{"norm_place": "pre", "bias": "none", "parallel_block": false, "batch_tokens": [32768, 65536, 131072]}
MLP neurons of a small language model. Each row is named by its layer, matrix (gate and up: input weights) and neuron, and shows model dimensions 80-271. Each number is 128 + 32 x the weight over its row's rms, rounded and kept within 0 to 255. Numbers have three digits each. A neuron's up and down rows have the sign that makes its largest values positive.
After each neuron's rows, "fires on" lists the tokens most often at its 100 highest values on Wikipedia text that the model never trained on.

L6.gate512:144077148116157098140124106154137102136147147168088109112204163087137108160127203159194137129108120162118124110143148141109122105126121120100112160194144107065065110139120128151169155090084149149078156076149151124111121116163132237125207115145145117115143113111179097158102166127051109117143207162134089097159138157100070152169068146120128098134084134117153095083150157164158079119148176148087122131177152081129111197118151104117070129166167149119121143107164163152136129131106124166140120147123116146100183136082153102141162127076076136063088132099084153100115172150072096122
L6.up512:150079102124127137178187123164140123070144112096132178140151131089122145176155099096086133131120078105125068198122155131067113092103128124124173091184171081133131079128186100148108129160076154125164150153108194132084161145116119116174152126058120099128181135129185140119171129144083086132143181126126048112158145102168119144132120135067133098125132174141150099083090099136146116147085077148114102119114117101156161153091135119135118124173158098153156157128069119110095057092175108148116109156164184082170200143096116101190118103090157114064108160113151109153145117115105147096
fires on: " |", " ", "2", " 0"

L10.gate532:098169128127145137124162155186138103094108104193130079152088147089085133186121048122119166071122149126140140127126105101145167091147162090105148068142139146115148081131129109085126155110112133188138138104158068079168132118068149114160147131124119122166151173100110080124132154145099092112143150076159105135079129166141147145068173114111145126115093133175097103127137056158130089097104141146137107143146148069146183132093070167080162160172172086119143083127176109124199114087104172149134123171093090160128109124138134066070147138139113118100110139123143183132094106131167169104
L10.up532:095104124164121126110199152132154128061106108132154129128096102154108182156054141130132105147071085131152154126179142085139101116063151169122096091040093097144150126095115168119094155158178129141173081154142103074123123107178088105131113115163120140111130073127115135118118148107121149090124163120154147137143149159102178117184057102104135110125144105147209091161059117126137126057184123037114116105091142145159128110119203125107114149116093171148098132119154121124166121117127150161185148118158063135088136135130198125131140114082116101108114153132172093107097147110177110119
fires on: " |", " and", ",", " or", ";"

L11.gate530:125125126152089096118126111096099148083149130174134124134109129129187155152126130128144155172144055089143172140159127108114060145138103089120176120126163147086128141135188093158140093133109100099094109133162098098094151092072069174112081100123125086114091151127115075094147164135148127163115220107157162140163119126139164097195127131110049135146133137111098190182158125186211121206149111118094126213162105113181075109126139120141129119102169135192183164081166130145104101107096091162155185172102130130092147117196110152111104098122138066135187179075148162145106139149080178100
L11.up530:049105108088111102128101121105097084174086152158173173184121129169176135112092139130123146107119128172145113192177185113118090176155118145112203122121146137168119159122132197128090141132200126098131105138073150118066070059097085139132146111116119107130122107120108116101122164133116119165070125098188102149106138089123162114141114126079171159098146134105132163152130125172120087123138085158089136181114138088175157146073124105145162138132150139129148154114188073164121107144076139162192139112145083168166134104107127081141115113079122104127114140128054117133139118097154198101
fires on: ",", "\","

L6.gate0:121112087141141187141113113126190167120059109084116058093123145118124143208094135115148164114125107060157103143099164141079177118090149102153106141165120087132136178135134080110117157077102141093154096172112161209087116157121145162162187162098139143112123144093069143124134126122149081085099175125101131160144078146152156126095098079138138083118108162124129135196102136157130122142063090159126124075120157091177137133136120108128114122132153147139047105130146116126088063090111142155146172129140129166137130182084134170150109100181154115079095159142166112083144140097204160134
L6.up0:109133139153085130160111134140080106148081089084140083139074134135174089154097131125180104117099086089113114191091157087181174060115090152147149170147153126104180159107142097177212143098132082144137187096175143099150109133070181096151171164131124223100132083153100114135109082085082140130083116143204118100139164115153107134148140047112121141117124143110128091090074157106127204134145140101135166108099169136138087101086141146177143128095155148165129144146145056143131136122117122107125122080160177101123154127106125123170156107156088135137123117127170140076161165097128080178
fires on: ":", "-", "|", ";", " |", " first"

L10.gate488:086103191137074132133107125146145128097130125122076112167188149135182174160023173116127105125042103111107170192134101180135118136146145129088109096151170097109129136140118160156096194123104092132151144149116124210105162124106150155108104122132133131099133144104181109092150078131088175136124159153164179114114107102148095116136072107149159136131172111188147125099132063187068131115156110150195186154170148150159090103127166230102142108119181084118097121096132131071124155079143188117108144136105091118122156095134092170151142129145156086161101086115145186090051081096103159095
L10.up488:131105114058092045127187121111109141133110091065136058116177113109130164145101119162139096119148128127146069146135126160107120148096089107088156101204180165122156116088110086204127158185130153161185153144108122144123128138141128134081136136082099112112153036103137076104142071170118153123123113114122085132140090169141145107137086144154123103118150104148158112116113074151064157173080162210157170150153127124128151169107181155121143084136126021136146172126049141151077119181105117088108190083184161131098108151100110139153132083145144130114103118099166115153091120163101120112
fires on: " |", " ", " July"

L6.gate577:121091079157118189121067158105104130151082080191121137137138086136125109126166119083063133106000126128078151090139107144129123094102169126114120067122123120090156079120112105151140118125107134139129144087126177116121171129084119109108075127166136138142108107150102096129145077134173085106160135108112137115105124140098135111145135155154111141183091108143147127144150071105126071056140155207171141164036108135153147129109162157135126170112083094160169091152128084159112149132103170129113141092081150105094134135108143122056136147123158179045104157184083153163147121144158181118
L6.up577:110124125141083110118086177106094123090073081107114119109115111115113102148084141122121068139065114120107144079124163105101098130147132104132092099154125132106156108139131126189189181141124154066130117088116101137109165087057149145130139118145185139089155127137110107155153094113178118095148165138097137124171070154155158097159170186153139068104103167123127150188097068119047109052151085149118115137071142089147145144100147126114150171175113140159144081161200126135163113120151177148112149121134084074056115094154112140182153087136173146101089115179097144106140118122135083095
fires on: " |", "de", " /"

L13.gate584:134132143127097134181095131102196146148144110115133050130125119172160081126177111150180082125172161094133191161139177117153102147129116126097158084151155128147124114139143074145129099102156125110138119135135073114042177099105130131089091106063189154145149140172178137138141127137171098207130116111148102148099096126140129173125096148133105118127089174124096117102130185130148114127114127108139211137081114119149120135115068131174143050072108094169159199167124098093104128124088101107175154140125148179151109134126231105104123174172203114089129159124179082126112132148159129151
L13.up584:130160137140103125166100137170147160110114169108120145114203147141074145130123076138164150113090114121160109106187169135100146162108089094121142111086157147114159094075113197148174096124135153160113158168132168118168135179143162168136146147112118072143149155177136090164135149100150141152150077086198112097087111176147147122060136130116132134114106037178084163151122150161139176172120112170112096112124134151132094161135142163151137123135129089158123080103125140093125091151159176114133040136126137170171161163128126149164162100172079140135133097063110124157085076133178111093
fires on: "\n", " |", "---|---|---|---|", ":"

L2.gate319:111115077148063150050119146129060176087081137149144144147109085116140098080157108166113082135120076113110103111136183135131141110118162106161104164130105129093148104105169138151124132107123093116082119104110111182139090173101142165118162118167158069114115105182087134139135122088111090100137153087093090137095131124150045134157127117131147104135111123110060186140095123081135079074124146118199168198147108124086154129102115191132136133102115155107174183147153155085102144143143126117080133142098133125101072106150129105125095110098141133222126160161070171110131147197125154126
L2.up319:125184103193114098152152085130103195093125097188170127140101103105127102162086176101123122147144090105111136095146139153128094132145117155055136152111165093103167069069184098137135168190126117176138167109140155123082076166173148159110105117136119136107140170110096177158124134114083124154074155127127099158142102059105122132141119115095186148152147112108087158105100156129136103139118040057125124133137143085071163131109215101107189082108126141034201209066123131139071159178142168123175150169161118228114140147178123154123126067092118106129163143124136064137117169150159152102
fires on: ":", " good", " time", " old", " great", " himself"

L2.gate163:099127150087120147148088104148143106087136090143118054129105116116168120201147053034110092160110117133125117112141156187197091105069099052071176148141104166166111060137101128123123137164137150087134164126144106146151157146119102165134171089133103170131130166121154116099065108112137127128122094113157122111131127146113177106089208119132135161107155130107116108118118144137135115123162079110131161089138105085132104118140099153151079091187092175106150109050084114115153044101083141121143105120121122148188123177162065137127096117149106084117192158083119082138130192105135124169
L2.up163:104130127075070107189103111169077156126143157099107113092148152168143151101144146156154115140103164144116108124120145142211166124132208155083133121134125077168106104111158150190104098191106090116152123117110112132160103159087132098141120165125135176158070091122113166139117157151114120122090091141058124189101156126139121054160177099093150167138179120134150180096107055142111114105129165141126092162165094120160232150190138132174195141134188125124092133140091134100104090171125124148105104159104090114153124096118119094190169157156094108166085130144124159089081134150157166068
fires on: " was", " is", " As", " Journal", " Event"

L10.gate447:102168066120099108157172140119155147136119141146088138103188171180139122124164155156164213128124121191136127132159127122145138138150089138083183102118122121102102086182137130148220114171127120142119118145130141152190156113148145110170135097107127186134149164120079153092103121142126103172117069063141129119090112180164096170114124134217141151137054091163092075154117097150147110109126167110067160088136139094134103175081104124116115144079118149118165120127120127061167136065122144074144114126190069161218166157147109143130150074189158131080134144096131167091171123144100071129
L10.up447:103166106202050162080062102133113106173172121131114131137206129151074137105206127157137196138095129098119145134184110173124135136089108107161125123111175104089142112118133068082209105136096123145084118094070203178160146145132104105161124087142165130090155173148151160074152084156137140149159100132152092180120189126145154187131156136095119093105140110110098154129107118158140107107126153139098123178141127085114098097156167156147147197125149112117147104144159137134178124148165150084150070179118141083182071117157130117129152102196133080084152079130134154066130110136116116151
fires on: ".", " \"", ":", "s", " ...", "\n"

L4.gate437:120144199107099127110126133198096144092118117066149094169078130060173064133220118115098092164091099095194135131118134131128115073104113130095143083099112128162115192116130112141050107175122112113094170193183137155078073129143114143080111110115103195161166144101103186149108080090126100199113117128132154112140099175126112159143107146110156179148107136173156136096135117181144149150163130124113078190130116112117121169109118157083127095177095148125142203102097108135131147113142107125147173102126127153171157155083086129071134140087092126107127170124128118087099151149130104081
L4.up437:157134074152127134167117122167170077155150156099113090150098094122064132140153101116082121114140140072102135114107110163174099144147153158058120146133128044150111138138095155137110147176163110104178093092085197109160155084161132120111145176079191158121078111178122126089111138159146124127124169099105136116121075097128169149160100132107099132088152125148095124106088131141144077094173136149118149091102106130081108139136163185086130128058109115107095176093154115151123180175084165150131157175125176129168111070085078068131076210122060140114111107147118154107153128125090152092
fires on: " ===", " is", " was", " to", "or", "er"

L6.gate258:158125150142105120171081066163112159129145195237130164135165133122130059111169114098150117157092153136120167116136065120099167146129089164100202152140141104102115116115134125149136113131101113114133170105161161112148162115138099169044104139087145108147157142024103083154120141203058138160129130142106168127174132139162129087177088166093129173142161119122121093106078146192123120136122158142174175172107132079110139129134190102161091114093121056180192147112123101129135071113124148141165090090140129167134129146159173145135156158151121136111119154162096139046161186078115074104
L6.up258:115134101160166112105119106157154126078134151123149118067150103133128158112136144098139105071098075158167152118143159145121180114159123147144108118125119055121151115089166130084104109159160112132169151139135159188127133116184103120078174143138094118111165113125122077130112176103104061088137056156126137108131174160151158146135152136085118167110177123142147105125141182124123183140122089158167162150098128062142129140109102120091145158121050152084166171096162114095136140105155158062130099142061193173123081170144176101173151141153095116084116106088127148112147192098174127102
fires on: ",", "1", "4", "es", "s", "3"

L5.gate96:173152089148131121106155116172140168120118100161139174076135169129126123209098132159079146126117058066079070140117105187156176094094113132153146130140093115141105119150164114093165135178126163138110125127162132147160120141158108134115116131100134094123135074068092129161109137118092129061110184154123110124081071082075162092068175130134142060100114121093156137103125136137123134134097113070121155149149100151174111147131143124088174142100153150145129176055081147195144091127084181126099118106203136131075092118088124181162120097130149076093148130150108124087097034147166060092
L5.up96:063055149089139164087136114160115125097154126104097069063123116152165090135142128175122109083150163126080085140041088131124147164099151078111117106177142154162136156094137144173133146121129159129111204098165156105107141147092116172159132166109152115104100119176121106140115032131130180086175102091170142171104130128180132158170145152126097162080150136155132076071090136114150124138107127149146098125118105136148162086114175127124149109182167142127117157106177135117100155157151143145120163104148101093136158133120093107182096122111134149062143098093074174100141152040123144090
fires on: ".", " |", ":", " \"", "==="

L6.gate257:125175145157163120138090159168135198084084109195130120103064090156155146127100106088122208116152101143180119108121098075111147118128159123103119097120092125138162126107095130136087136116190098172143114150132143095075098182128184158152084136148068085174103178086135126134106101137110164090107199096100140178149078122112143190124108144174107122121126153161094120112187155162171093068107176169144127143105057176119169050113101122125221107112083123125156129119079097137113149132138109178072099104127081110181140165146142126064109061095145064150120103130145109124128122153166137170
L6.up257:128130171177155154134167159162146144125141160201153154123244109117140103134157145117147139127200164152130136154157075134109155165088084102083109133189144181118116137150126145106165098171103117120085160121113152135117102159091115126099128115156183139143015142129072117075211130122125099113124132142084120208162058116128129073080151128202110204121108149124182174125138134140154134110150124153184152179169123142115146096115065119105204138125147046178129147121103116163129133127121129177129137116181149127174128114138168106127139098098126138098137121091082147116157165137146145138
fires on: "s", " called", "or", ":", " their", " his"

L8.gate152:141134080127132159103147132108149150094077143100122116164071139122165137109092108156107151124161178119139132108142120085104097170141116125159117100132119115178089177110111129170091150107124089163145123218135156115151173069123045127102171197111121106181101152123133078182143122123113125152118130092107129123105079111120154070170088103142103184147162189092128121086126163157162142120144114105128181115086133139155111155109163114188059156092083070160173144109087190107104100071073149177115087129103159133198124049110122135179135124109142164086197131144120091134173113144083103065
L8.up152:145071134110128074112079135079118131110117105131145151154145138217168099144095158096129119079085155151166115151169160123112125052125045081078097138096081055114120111163134124095116156119107114095148160091104110135168134065124126143073153129151088125115176083213150087172137152072084119179145095138112104147168077188121159135196112128080130100070165161175104132154181104154084101099143106107092126179106126128156166111130173113141125149128114135144202135136140070160107136090116123145107198119092130120110104124122095141097088139115183119112141102105107116161139091138138127100
fires on: ",", "—", " did"